Part of a small language model's weights: MLP 896 ReLU, no biases in attention or MLP.
MLP neurons of a small language model. Each row is named by its layer, matrix (down: output weights) and neuron, and shows model dimensions 128-223. Each number is 128 + 24 x the weight over its row's rms, rounded and kept within 0 to 255. Numbers have three digits each.
A block is one neuron, or neurons of one layer that tend to fire together. After each block is what it responds to, as a language model described it from the Wikipedia text at the highest values.

L2.down18:135133150102161122192118148111126151147175143166136086137140116136154114149119109114092109133086107131120132055122158141097129137129154137142126139121118110174124173106123156129168098133139177127109117133142115144130136121116113102145131161142173113105143123142166151155094117085135140147
L2.down68:173141156169109116133099138052136170162191169111120088145177144105144095140118112124105116119160107135150152158117127147120114106141141130140114157162111140116150160113154155141122139106142141140122134130145096115141121124134110127173138161148097153108185077129117130108158170088138102105
L2.down225:152072140093132129112117124108125145131129139105119115162116132122115137165175180140148144125126096145109139124148118123113178145068125130126087141131124165157079170072148098112153135125081136131123132110162087119125093125106079111128117169117104129123112112126141125112129143117117161136
L2.down282:088098121168086131127045141185168143159135146147147117119137084102121137154145147125086157150116106145109166133116101163129140119114127114106148124098144153108157118114097148135129165131144152100131128121146136141170145084103117081128150150123098072121125082109122146108097124153165150144
L2.down299:109167131140142129113149123139086127170089130136140151160122166124123144148164094133132112126113169117145133119121128063161157117127142113144144130130187146143133148126109173126115122139118147053113171125128127135130167141087105155105049140146093149132119119168104109120098119153156139128
L2.down446:106142109114167132159094115113123122160141113120139130128110133119153117155159149106123114089136132131133098119096075105143153139123173138190124124122129149120128111093152127104119107070144111086140085106132139143118184130119181142130160148154132103104142137132085098124146156159095152134
L2.down564:146118118164081126117160183089142155126142093113098104095155123118127140108155173136142131118129128146142118155109156139157168146138134148147106113081112085143171089120126129114127135118148158130131128111114130163127140151121092124138171109138161112153092127111138129144147169093115106140
L2.down758:122128210145124147084132124087103120122136106089150120143121143125130129140139097140133163120135111136125123123178116106168132135104113116142115102114116145101093112140165101124119090078120132120145119089151123135129168125147136146102165083149138154140143121141111141117099192178088163152
Description: Section heading close

L5.down72:126128144134111175111137100125088192122129123111121148123110136126158137098150104161161167131158107139133125144111119138180168193140124118123080098156117086137150134130119153132155128142120147092186139118121143119133150125138172117104140091118139121156088176091132110125113134116120125153
L5.down179:125142131143129114138155137124136107185135175151116153112088133131121121090135104140110120124116095116162126124156083093134120126126137124148162100094101106095097113154122122137127146177060121139162133159171108147118122134112165145138139158168123147135121141123136097152108114119126102119
L5.down317:140083116096148110157133123135134067106148153146148104136114102161136066120145132144122093101127127117154158149091172130113135125160100145133127092121148120131125163110109109134127129149155145118130140121136138115130105116138136105140158124097135148129147161128095143100172159121150160133
L5.down331:137119132122138140131075104094108098138147138116146114142091128116115130120132112130141112118099203097114111138119117118135149141134146102139129164134167137164148140136143121161135151106140081121167107149134103077129153146085158165150095141136175076125172114133117116105147130111107111150
L5.down346:139094132139114094139100149104105131139108139119147138111093117106111146102143113168138126157165124144082149101129132124142147137136132112177173107143145067103136117127117120129136102133136105122154124134096080141090116113102148072156124111104146155112149112151140147149144129128141128138
L5.down647:148103158078146150112144059113133138152136137129093123147167153108121088119100102087120090135115112097153143149153108156127151140150147082142147120084146137129112132159132131154134122154129157175150118103121146157114184112179151143128144170139176097154127123103156114164130086119109147133
L5.down689:098120135121160127120121178153112142068177121152153156132122102094143142125116089175118106140096104154147146095118111113107148148180091088119111101134125135134113114098106121120125121095174121152145118138111147114156111133097119126172124106119158144145117120145155111129163169123148179091
L5.down815:109105158149169135168106129101090094133117143122089109138129142104134133122140102152153116112130110147145130146146140130095111138142145092095103134138151075150128152158143127163147118147088128147117135121082146099102119155165161120131159151126196111103142128159141114138071095158118089203
Description: Word-completion fragments

L2.down195:127094067165158117100145097091154124159122161133116129150144133110177124158131103140098143145154117148083096133143144101130118126174098092119116128120076140109158116166087121111130169106101153140164089136119141120132129143147172174131157127145157139123132154127106085123108140139142133071
L2.down221:160130120116119115103131108125142180096102104141152128117147131194157141125170139112115137108129143130080131104145122112176102144129092116112124121079155106122087146128133104172143137115136110122153109147150117154127118180098144156129138120148109121154131113094123120159154118119132091122
L2.down317:109090126139127099121146145105123127088095167144123161165152161134099111101125137105164124130144146099114148157107111102167134170133080098180163170118118129079113117092185148114140167165136102147113125158127144125086084123129124159137102118092114114150158150084113111107129104140116147151
L2.down384:153107090151140159103168129117120104136107163137124147105090129094096133105123126079144112113143143119128122111117122118126123146100142118100141149122115152130095113101132082130092132168134090105154120114136119136106135128159117138157127140123139096081097161132131145151134105132118090125
L2.down431:101110153132173094137071146115136154138144135105119103134125120093126099101134129135156125095129100123165146095095174127132160131109143146161086160118142133153119128139154099149087136114125130167136139154135117117134126113120117100128108144134108100106146116125098127125105110112116126124
L2.down539:157136124079133129093092107139111107128121124138095095147095114136136144041148153179116162125104082141149160138145127136114084119130148108154151144112059123167099090074143105148128118129123141166087121105145074163111166125126158176128154134122149099114118104157080129110175117121162134130
L2.down673:137120151127099137120129136172093152130145098152115136097155171127134118085173099098162121078160125148162132150147179108122118138093136105137168163090171119155145136112135141154091046147111130100127142147123081109157107159147151089123114122131122142139141096103113097140132109145149118094
L2.down816:122143149132080120104116107128157090145123120146135110107130149131142161167140141131120138148145143098135124140121141082149130148107159125121123097176138123103099153143120152162124095112136154096137129124127131138111135122101116087094131090118124138149124131124118161123129154131145132127
Description: Copula after subject

L4.down846:103128103152112140150152125103099116132171091143171127100187120151134128160113125123132087137149119152152109143138112190102152103129135131145166104097151091057134049103128119087119117118119108148109109087112153112113155131159124166141174127161149124117116115149143148149114160101126157104
Description: Apostrophe before suffix

L5.down13:119085127107154158083107139162142104156127077156129124092114104096138159155152131130110156124105143148141160105130120163139107114123111123155086133163119126142118090138117093100103122185167141111134150109143107123136158094142154132123149125135128139171128156077118172114139105153102131131
L5.down18:139115111156102109094137142163140118096120177101109129119125130169124136110144127117126152101128125115105079073136080152148131150160095168096096119154162147148121096160100168164127157121123113092144165140146085139092163133116126160090114163111143127114108105151110104127131137159153119152
L5.down90:125086119137117108135121081115099136121136132131127101137182129132113160111148139144123116151098167162113087120082122111118164119158100119166181086143152112144118120067168109151133129091128123099130115097132130145107110126156124103134115109144129130072133125131101087189144120104135157121
L5.down200:124157127150113094120116154122101100156097137114098102089140150130120160099099136142098154083141145119093137095151115129095127170082130105101132107132106119141132141179079126123110141128117133131151118145192150123114112139173132128146157145108145134140117180148177139147092177153106147150
L5.down211:140105146158185144118125168129109105110102127110150127131154154160122116139101139139098121090108107144126125108117133081076116121165079115109120136136138158139104108095121155122084149198104127135075144094102137118147163150115089127152121130149135117147138120184093131154124117110100122136
L5.down301:148151103087175126152098140114122105119147156078155149112081133136142126170128095115135106139083095120141131152064170102122110115112105154138131138159137119108148120132076139133105128164091099130129119129156136106140103140115113114141127152159158135150107140115138136136085137150141149145
L5.down674:123086126155124123119073105120095185152163077105101134185137100140085152154141111145086141068143122133175163118126152145099133133156080124147154173135131124112129167101179151107112134129112128108131159110145130109109150160132098107140142121133088139154177109108098155118102138117107119127
L5.down677:144130121113094140116128114104109117158084139147183182160140126094105166085126093157094123136136156146136164127153170142123138138149122148115119101101122133120099160153091155098117118146117124128118122146153145150085139098099119106135141106103056148113113134161136131167143160112100080140
Description: Article and copula "be"

L2.down10:129136124119097120169136091191133096139111126124104135136156102131145131127128131134104143124132129101128153138158166063122149091117127141117153158118104101110146144181158105169115127092119171169129145143142114146144078083131102171104123095115187126103175101148134095133084125117130152113
L2.down101:069107085121182113085109113126110130156132148143090113161116170120107113143134102123103157122140108090134147059129101154124125076159156108147152109129131155112117127146134122096135113131120140133188097139118106111132108104133158146149146126133166142113146152134183144139115161125141119135
L2.down233:111106123136153142124114103114147112099131100157113103153158107136127141120133075171160150135154173096102113114179148132139077126119148106134124097115126165128094113148146125196145104119135115114126122144125132161155108139144166141147150131175099129107127100133127102069140184118189137171
L2.down387:128122145121127111128124118083118110149141116119095098158080101179094160083149150154148141139105157158137134146102135106137097096098126121119111154123093139160125128129099111163188118182139169116124142092150133156073115150102118119117148140149114128139154124130108162123109152112171109122
L2.down574:111117113125116148154069120144158112109134152169160161147156147083175142154148155159063189125122154129127120144100147132106128137132134136135153082120140109096127113132135094163171119141156138132150072134181115142113115116116125171092107120131131107136097142086117129146200105163118144138
L2.down581:130148155144108054131137171149113122100126151097119117128107129147131127157111156114132131126071145187090153160127101101095125125082133086155092101145136139124123130133136156119122094139095150151100131114089121149121123119171146143144119136096101118143115138110135131153125152077164127159
L2.down732:158123129086132093106111102131070129099089124123129107117104136108119147110101115165075126118134121169110114124092105169093139140142120134103112166140111131117098136167140131127133125113114153106094124131154138129156143148163117125123152120106108111096144162133083136101130198108124146165
L2.down838:181122071151166108119100148124105082130107150099140108125128104134121144109130105131098119142108163133132083104145139134104160158113079163168130151110135110117127106106098103153128107152151148178138106163156133166087106096128109167120131063134149129108113177115154183155150157148074119131
Description: Indefinite article "a"

L5.down84:124131144095102085113085154114108129068132182153116162074178132122095115126109124148122115133071139125086154089124134119132188139175128115145121115150113150126132097099121151148112129168128176165112140119134116124127126143130164115136134124145124147107109136076123153146128127124172105131
L5.down137:149135134127139117109152148096130142117148145124108142147121128140120095137124119106127128170167102142149140141087152123167144112128121157133159106115083179104130099183079102136088132140112098155162106144070128110157146155085139106106146138130143117117121150139152134137091140151132140107
L5.down245:133114153138152122161134123088087107129148153108109125078102127144117141141128151137094176131157094087141137149154092114138081121130150111149140127115112127150107149140167075121122122110130153095133109106138139150141120110157124147141119160126142145115126120082076105097138145159124158116
L5.down267:121100139110142122176111143117147136127109168147110096134132143095094125121144114130145114072108156094137129124119106127116115151121113122100159152100168136114091121155137128128101138068149139131129144143114145134122158146166129157159130076153158112108159162141107168144116120123183127105
L5.down356:101147102086122121110107165125151158096158131145114142121095126143146194098112127135141137162150130151095142143108119151145107128105102143145129093123101157149097116069133114107131130162116137104097137137116132108117158123094167147137119085160123140135095164141117150144124105109121097115
L5.down433:136146145137105154144139157141113142127109122137099098112123140156119182164131140124165126074153141113097078143150125108176102142092145142113115114123120110139113090155099136164128167109149152117181164156132137160139187115172109144108132132151137150156128139096148168118123110115114144131
L5.down833:126155150137139162122133153098111149080145156135157144102101141124164145122141092161117158113162087108163137110119127132168119121148078141102138120109154168120078143094095132093087217075110118159101147136132136125176120137096110124152103090114142135121134138148099168113098107157128130101
L5.down867:124080111092104075127161180146120138114165154128142106091157141113101133087120129123072174155115119114136130138130122162119135097144115136101128103143136155139157176133141103164144073090125149157112106098145120151139133127121172164107085113158094097092128170094130131107127123143099144130
Description: Possessive apostrophe and pronouns

L4.down51:156119148158114109128117146078093143129144145164124121166144179119154153152132101121113096140145096115068145135167118115152150125136106108127107132134116097116156143095156111151101139063156105143135144135164122137114146142148123146125073130136115126148117125140045112127121140114121103109
Description: Wiki markup and word fragments

L4.down284:123118161148184166088138131133103151137098147107126137175099171121144098170114086144146120078092205123127140092111128136122166150118141144104112118098098164138107119139113106056157132099149123142143091145110127111102125122144142127122104135121130100113132128185132160105152123159114157168
Description: Numbered sequence positions

L2.down229:146092082160112124122106109145081121104068159139140105098147128170141119162132166158113114150132128140132110144098121115122117122119118185129128126118137138167125125147152121149144118094142097091116141087085190131095085122138092129149182110134091134107150085121118119189116126129089111078
L2.down243:146085120146160162102109085156138114143116151127118144145088136161128095116151109122118132102133110111153112160102119140131081102113107120131096098128141145122105164157147144130144117152135099140137110128123128181136121108098083128107098167068173118152133129085121101142113106127155147105
L2.down345:156171172159115125139096130121121093099133141134096149101123107151117118158152142103076106130092122108150116135135137158121107134117114134112126153154149125105121157154109124123151092126085152155110063113105115127119123099145093157133140143103139172125152126133193091136151128129178123107
L2.down356:119119121070115113117139128130140127118141110118167150162127108140118152129087150098132075135105120106109084151113098154114149150158094108137120105122075116118148143116167160141133167172131136146120152148153103111129164158152163175157128153161109098129107137149103156180131089150143102132
L2.down386:127088090104113151126112146125148097159093104144105142132153121121099151117098102111116134112073079154140121141119156104101125141171147153109115154106113141122149123116139128095129133115082107172121162122127143131091144107125097077148122149128172153133138137126129140154065154160075105105
L2.down485:140109095127145127116120083152119115119136143138131130157115130109155120146073127121101095108126103132167154120115104126140120082136135155125134158113080133118148132117106136137075141145173115120185148109109159104168080105094096133117116114130087103125144127139113105103105138138120078090
L2.down610:139123153144164156160126121169116113167108139135096096173127089160095109079118124124165127183090124151108145141119110156156104108130149141142106130087150103169106132113125167102161111160126126151123123113139164121126087117134104121120157089143140117113150170133152135088137112145158139110
L2.down742:090138143141113121128176142150167126138123132109185110098117157144115104154145106081104133123146110107152124123116161155116120149147126157135168121129140150119094108102153097127102187157067116142166122114149107151131130155138140124144111154146155161167124161147128132097100154132132128095
Description: Possessive apostrophe

L2.down83:120151139154117124168159127115123089114162108138116145105141109142152169103137093142142125145099152115106124139116097126117094120132080106131095104120134093139113118136141151165141171116118146122178112150127109134140106106117114105118124133125146147137120169100110110137158201152085098058
L2.down174:127098111082134144127103144151123115121135110142117124139110121127113153110104130160136132138108113089115097172102142120072138129150118158141119112040112103100146134123149114178133124110168143105135103135117136184128119125136130105093173132132115127151133104116120117143120120138128085088
L2.down180:107132111140152115160099158161079081113094139144154105136125123135158105142127145110114120172152144141120133162092128163115171138145163161125086136115134109126138126129139126126114133148151109123105134128130103134123123132110126137138142099078147113098084151118117137136095113100158148104
L2.down268:141124108095121126106096136154131119159140131142113130132121142152166140146130132109163136198143122117121143116121124174130124096132156124106133133098148131110137125115138151134134120167211108167170086114148109154125132161131125112097147116130105101128126076153142134149097096163139089117
L2.down304:113163124144122161142157112116130155152101115122138138103097079123136124108136128131159141165090148102119090111171140150174148107142137156096122130107098102126095141156119136169136116210117086136115167117133173105106162170145110122099105118127141144125134091153123145162108112125141124123
L2.down316:103149129124123138165208122097109129114130098198121127116114125104146140108081163137167100160115102111127170173132135139092151125132155136159145168132093107140125093091076115133135146152156106140130147110149090120140131135088151141145123109141164167148091153124114119132170112098126102097
L2.down770:140128153124137157154125133140128155137090157129112123116102087114168164122133128121111203156142140159125106156134160150137134138109111185090145109104101120112139123117163179138104170132151144112138146127100136112103151143154116124100115135101133112106123130131117090132154116113170098147
L2.down849:140142138105122138104183163137110169118127152105103147135107179149092144130140121122165135151106140129096135137120115124114096159083117153156142163132117127148185160094091176147110146113102081127129136116135125128180106100119148149112147110067145127105126116146128153130134150091113141150
Description: Proper-noun continuation pieces

L5.down140:118116128162120146162119133094126113165127114122150113118115125127131168128155145171124129113132133098095105137110166119136137115086110110126141179104123099115133130131133120143162124091147160093106139142141136111119113115132102136135093081148121129148137129112117126156136156128074146119
L5.down291:166116185109147143143134109116127116080089162146155127143130186147144081078130139131124115093132139155149095124135112116136154112087104138134126113140124096145105149140151151152137138132145101081127160101109117113094176131144103134129132147109169056121118093121141135132061122139068144173
L5.down382:143122090103164103126149141126127129123130137167123115110149085078152105184104086145129106121152131105086137126118150142122142144104106150131115132126159136150165131129095109144098141113120125134110111152168116141148166126110123155110112152129168115126134141127144124117140146087121116102
L5.down395:107144128138120117090136155090128157136157165118122186152103132110157121147116127143074131125141160152137139127142125148098130105128110132158143132088146114161156098147094111170139133090126144145109107144117105129148169129149134133136127132114130113120106103160100115119124171127156138099
L5.down509:151096127132119105178127106113113112155166127104118105115131178106125110122080103116170119115103123130165097122146140152130133119106128126140113111114119098144130156148146110145154107116134119128113116119119141077115126142135101095110080168160109086132139096108123145122169139146124115148
L5.down518:123140157172097101109100158076083117095071130137142166112132144113117143109101108128136141095160140103136136093148162105132098147095157103138127129176155167110133122143124145119173124132131137173147126089148125118097116128104129136092120144157130074118157109087110155121131120139130117112
L5.down626:132131149124107128177108132110154131139145134126186138105150149137141139156148102100146146114155085093152120137159153173150122104139156117167104123071158121102083143134147140133159125114104123128083118130113127141111116109131160143099174120159121154130122085128152067121170118142111152117
L5.down804:139117110160136147151120135135104099165134115135133168101135108113117135123124106103158120150082136123136125158144134184148166121036101141142093152124110116124120113112082130124116138126150127119143161104156131117117119150138140152119099169117154128113144129166112138170169124095137097123
Description: Structured-data cell ends

L2.down39:106128121104110180121146135111140142149129126141126114108128113143083117151134122139114166195125139107145099124132101168122147165081096127099128120150124097102132173109143149162086158098131102116106165112127144125153106108143118115141133146131158135127103171114127116141104130139159106150
L2.down45:119109135146122113131158123146139132125112171105116153117103138094134127131132168106106144111093097104156125097132105152107172138131089123163121195154159067105152126114130099107157117110111136110158142127142146070130122135138137151137139122193125147180125079154141155122095116141104145120
L2.down334:163102072142101119086130121115126122138152153142159118151128126122113142163132136105119113146166137097095147130192078146162137115143150126164150113139139104109143089111105144077164160132137119151120130141141132100124115130084160134142137106095155158139137150143086127160119159117095122138
L2.down402:111113140199153132129104115129135138119127089084105145113125101147136122133100114128142130135118120148137086125098106098170152135161104133139137142143153158166160150211128135146086150094132096123110162122100150140129118093131134141123133123112118106148121137121086115107125117141145114170
L2.down468:140145106138137112152161103119135118149139133097104088065168121116140130162111106129146103224132081125145083130165100160097112166131102127141120135118129111120135124136101124112148116116124143119127127160145140119131136129150156168154131126128164113139116132137154112169162100081121110134
L2.down522:101104164075107117162110127110103124120133101092151141143066131172112150171120138098115114118097144120141103151113133125121158153091150145143128136093125121160139123094140142124119132133115082130140153150104102136174132175164109115124105125149098105165133119107151118151111117157120121103
L2.down605:145115127146177129158100122150111121106099160102112101141127140148120101118168080136161132136163113123178064180081133141131132168114134100083132113103120118111107090143144141125112117134141160101128118119133111158098123164145147138077117146114148114096131123149115133143136140150152164096
L2.down872:157149140144142081113130097125118134115155129104110084125169098127081088182126134173091146104103147088092097166144097108155179136134113127117070119149156121139165106167117093138164176130133129139138123138130179145136161116094143116151139122140123139148069111068134114151102105130126132122
Description: Adjective-forming suffix pieces

L4.down731:094128104081174101131134127095150130111140096163163105116122142135144116116120129120133156134165144085118166123142139171171091128152125125134144147142172117140140187140122149141127126115114133131159154111146110114143148107128139083140077092136141114154121106097106158092132111151148123135
Description: Inside creative-work titles

L4.down254:100103118109131061149110159124126101124086107081103103135131134132113115088114113150092160113122116112121133124093076117117135091145131170097167124150102138120101114089153146170131134172130155086100175152083115148150150139126116116130124113131137111121112145108138168167131188146158176137
Description: Copulas and degree words

L4.down758:124110167141138144145119146137156139085159154124105074084169097132083136155130122081143117164118138133097136122139103095109126116104110161146134164136136127170143136099091104135152071162117138136147140103139130124116178153099134112140121085128141124153129143097094148155123162141160126148
Description: Surname final pieces

L5.down25:132099104101146112117111108103176114136154119150123138142133132113103103136132107131158151120152132124196119144163149137121134157124122111117116104127161091078116114090148107111158120136077136135153126152133138160136157143130110122127109132108122136134129138113149156135163099121143094131
L5.down95:139190112156144129166111137110134115104199138103089109129122114094112207106159073111146110088140107136163134104110123121101117122117119129118145126150092151121102158150141120157135126105105103115156101146120096106137099113119127121108061161125138133102111170135146133156133134139151100138
L5.down130:131139142146138169157163106117092119093120161123103113158138127108121193099147104116137133132111134154139118144129114161131132083171079116098114172126101116095118164140146089131123140123133136159141150138158098137130111119144145143134115129170119149123108109187148109104146141097125159176
L5.down374:117105121148114119102106153144104153116110114123131130117136157118175148116170132124123126108135113106142166122138092164129103134101157114119138162104133095160114135135106121133166103116127145100148153126137095143124118141123117084112165118108177126142143161139145130144132135120161145100
L5.down426:137151138095124147155101123083124134128145119092138130132124111101146124159181098133154127154159098122100123136146129112151144098171169083150126108114116153083128131104154156120123073106097075096103128154117129172125129099111149154139144121131087128123106179117161114127142150098144100125
L5.down498:117106147130127147161087110106147123131131130137113160135045099099109102126110138118129137172118135118160117164113126162111138131108122111112165126126136128143097109141127113155170117080153146188069123124105138122142163107124107128120134150137174118120168143125147126126158135125131137148
L5.down723:102177145135087088146090135156125133119139140160151104071083147158111101137115096143120099121109120143114063143135124134144140130140148112198115173110170149127168130125120079127119133137117107135129123158178114120130119086146092110088085112088147157137126111154073161102099131123094142109
L5.down771:115120083130123125169155086117107146157096128145120155092131103129129121116166092129131079134142123119145120107137152140127110157144151130160107123107119109137133152101114125130173115082137126112091108108209092132118121108158092126167127124135130126144135107145128167146104157125097113125
Description: Biography facts and numerals

L5.down42:120124122172115086152161120140091115142150126106099160156137128086161134182106122179118144142093132121153095133146140108103160100118122159142163125114098132088118124143106126153132118150102096139124096155141103127130112141094122104137125159125156121124104104091123163135097145125144171147
L5.down57:150133093094139122139121135128087120099100122128132139101133094141111152166163095124112078101112190144138140128105149098131190098103109147128162117116104127113142131105177129112128108099117124170127108194101109157089106173100151104107116113138107117128098159147126133113163127111125103150
L5.down59:145096102171113098138150125156113133124110143130146137089161103138158132181130129166104127144127155103140136154136095119137161141139144149141143182109146126152149121115098090122137148133155160113125125134126151135119175140146122140142127160083125113156062122124165108134123139150117123112
L5.down536:156071125136119122136124124088136112128130131161121118118146110157161134157139145148128127187139142148093119133101104105114139114117120140160080106158137100124181098150163126144113118114141158145123151114110166148129151129120145099136166140129143130127147141122169132139122139141118093119
L5.down545:110141120117094136095156135201071047116111111092123131103133141110173169127144170086148149137152153126151094144101169140095154149107129174133185116076145093115107128117104099109105109124129146136128140142139150116128154135131139129141126155177140127156120146151140127076075130108120160145
L5.down728:124139171122094157102157141111129157145125080123096141122145150102157122125112113128117136082098156082121087109139133135138151115107107118093151143127158128096072114152108110093133104136117129133065125130142137160121100153123094144121144100087126148114142113119125128135138110147169127170
L5.down798:149162159141080073119145095113126167108155117096117124103125112131139133106152174176128138125182150061107121138137083084090125140111137139125133145165095145136132111165103167132124102169155171160111141164162121155158119113153134148095152114156140064075117156167152157093130138103165119141
L5.down888:107111136150169143145135152168096105183122108137116134170142148181134136106138115145131171154094138114119122124163116116146136161149110098132101124100120118150128070139131152142142132108151101135084109097190123122150115141132145152133134094142120150130146119131107114127087100131171138133
Description: Attributive adjective position

L4.down653:126138155162128138188142111146079125120111090129100145170149116156120187104174142149100167183099121115131110112134141136118150101100108152123129152144165152120145113152111167099172155095143136119122134130149132128154108127184134181131131116112112165148132149108126084101122125161091121147
Description: Pre-noun modifier position

L2.down82:100142144129117092097146119113135166166140102123127121115126125157125104097130150119147140141135105098117153086079103156151128101163132113106130154148126137164138130120141129111118142095135112179131126176132176111097106096164102108148168107106104138133119107115143111113099096156116102125
L2.down405:114094111148098180099107130131132145140160116152100146147123148126106126145126164103152099112152147173146139134166118114118102068103135116116127122161149159162094129081128116158135143165100146134131156104090214109133139185177100135142112102114107171163156129114135123133117146136097154119
L2.down417:117153111135143139123152093136138111165136148150117164113098116099132117107107163112107113109091130140112168073154092130139163078145110097169126176162117132153133131131112132133122118109139140133116154106131123148127070116090091140102151158149109100149131159135087117165119065168101137150
L2.down521:116134153119185081079137097119149118140132135154169136109149150155135114097140156148158123129109183136116152124103111167172139102153122114140135185146160129101109126115138142132101150108125164121145165128124130124110123105083132140144111134137124139136168100130137157172111106124127154120
L2.down543:076140104140143177155108123118103130141122084082152168168073106149115130121102156187154096098132155095124128119120134083139093150137152134136163134146148095136115154131155129108138133166097139113130113127125149127186118109132110157114103142110140113124119153107141120100144074124052154100
L2.down778:068142101122143155135107137119093128138101106168122129113091104143146060119168127138186125158090141086144129133089126129095102162119125127123115130122161108082109141105110144105129124143118117128137127166134170131137121167095145146145103152121105155085138149158142146130136091158129108161
L2.down790:098169130122123107151154079111140106122142120132167146116087160120110130134084093148109139120138114159133113100174114130139100108132138134128133150167139134162090164134164105091131160099152122152139128112128124108132118161139152127158122109154113146100174174134163145145124157131072159126
L2.down807:139150184122112105126149138123132119110132139164106167120139177149150155139096112122129169116112110110102136150161123144163091160130123118123125136122104127158155130151113133080116172153154195106134149140135160095118151089128135097165195182100112143099095085134078074150120168091164099133
Description: Verb word-ending pieces

L5.down55:128126148114144153127117144149109139109098117147129130137111122141162119165177106171169144131105132122086117089130122101116130158118137107142091134189117136125125130116128142135120125084141085085105156162146072097140143134122161120119159170165111143106097163129159109104140115109157109127
L5.down246:102156165089143134089109140116137132115096143133153118160150124118164144129159104156098116130099106134104142137131167132152148141113132128137089141135134131115122146122130165134105130123121112147144130128114109127108130161107117100105142153182141065119132092112121159146120151153120124131
L5.down287:152130132097086164095089178114107141102085136131131128131138127119145138158116112125147113151104085164101081149078146112133121143123159125108106079093136173125143121130138149104107129129128096119103114124148130171134102127095151153153108128108104126096149119122108115111113164105146133109
L5.down307:115119127082151101167098117172134104102143122147148124119126145155091149109126128153122140107128117187130109111062148075139111114121113111143124106138116119117112110138128142162103167123113119129157133118155161094163128140103147102110111108151143136123112136149120127144101127134129093127
L5.down400:174104132143156138106078125134124095084104134147152117101111113119147146169115135140141124157045128137117098143134126144122073126114113122099099089102133125143161121139136164119124165099158114083145083162148132126138117131146151102141122166155147130141160100158143152109128142102121089128
L5.down557:101159149126137161129112141163126116133072079124105112091144118123122128122103116124199111126090143097107156102109130157122135154143180108166156089132157130160108132114141131173146140107144123114124127106151168112114080109123158163144109148127122133130152127070127121142152118140150137123
L5.down717:128123127116113153103108149129115176139124198136111137123100108131131153170125115129129149153141126114141135118054141106100131125102093120117160141145156081116140148152154149159148158144182093079132145138094127113140089173139075138123109086086149113112151168170123151095113111129118118137
L5.down846:114112136152113163052117144110097141128149109129107129172098166131103158194133128111151127116109133102119165118144133132099114167073143106124106121141148149114112108104169119148165127145157113126174116100158084103117092124130127163136148089149126110115101122141126146139136124106175104141
Description: Proper-name word pieces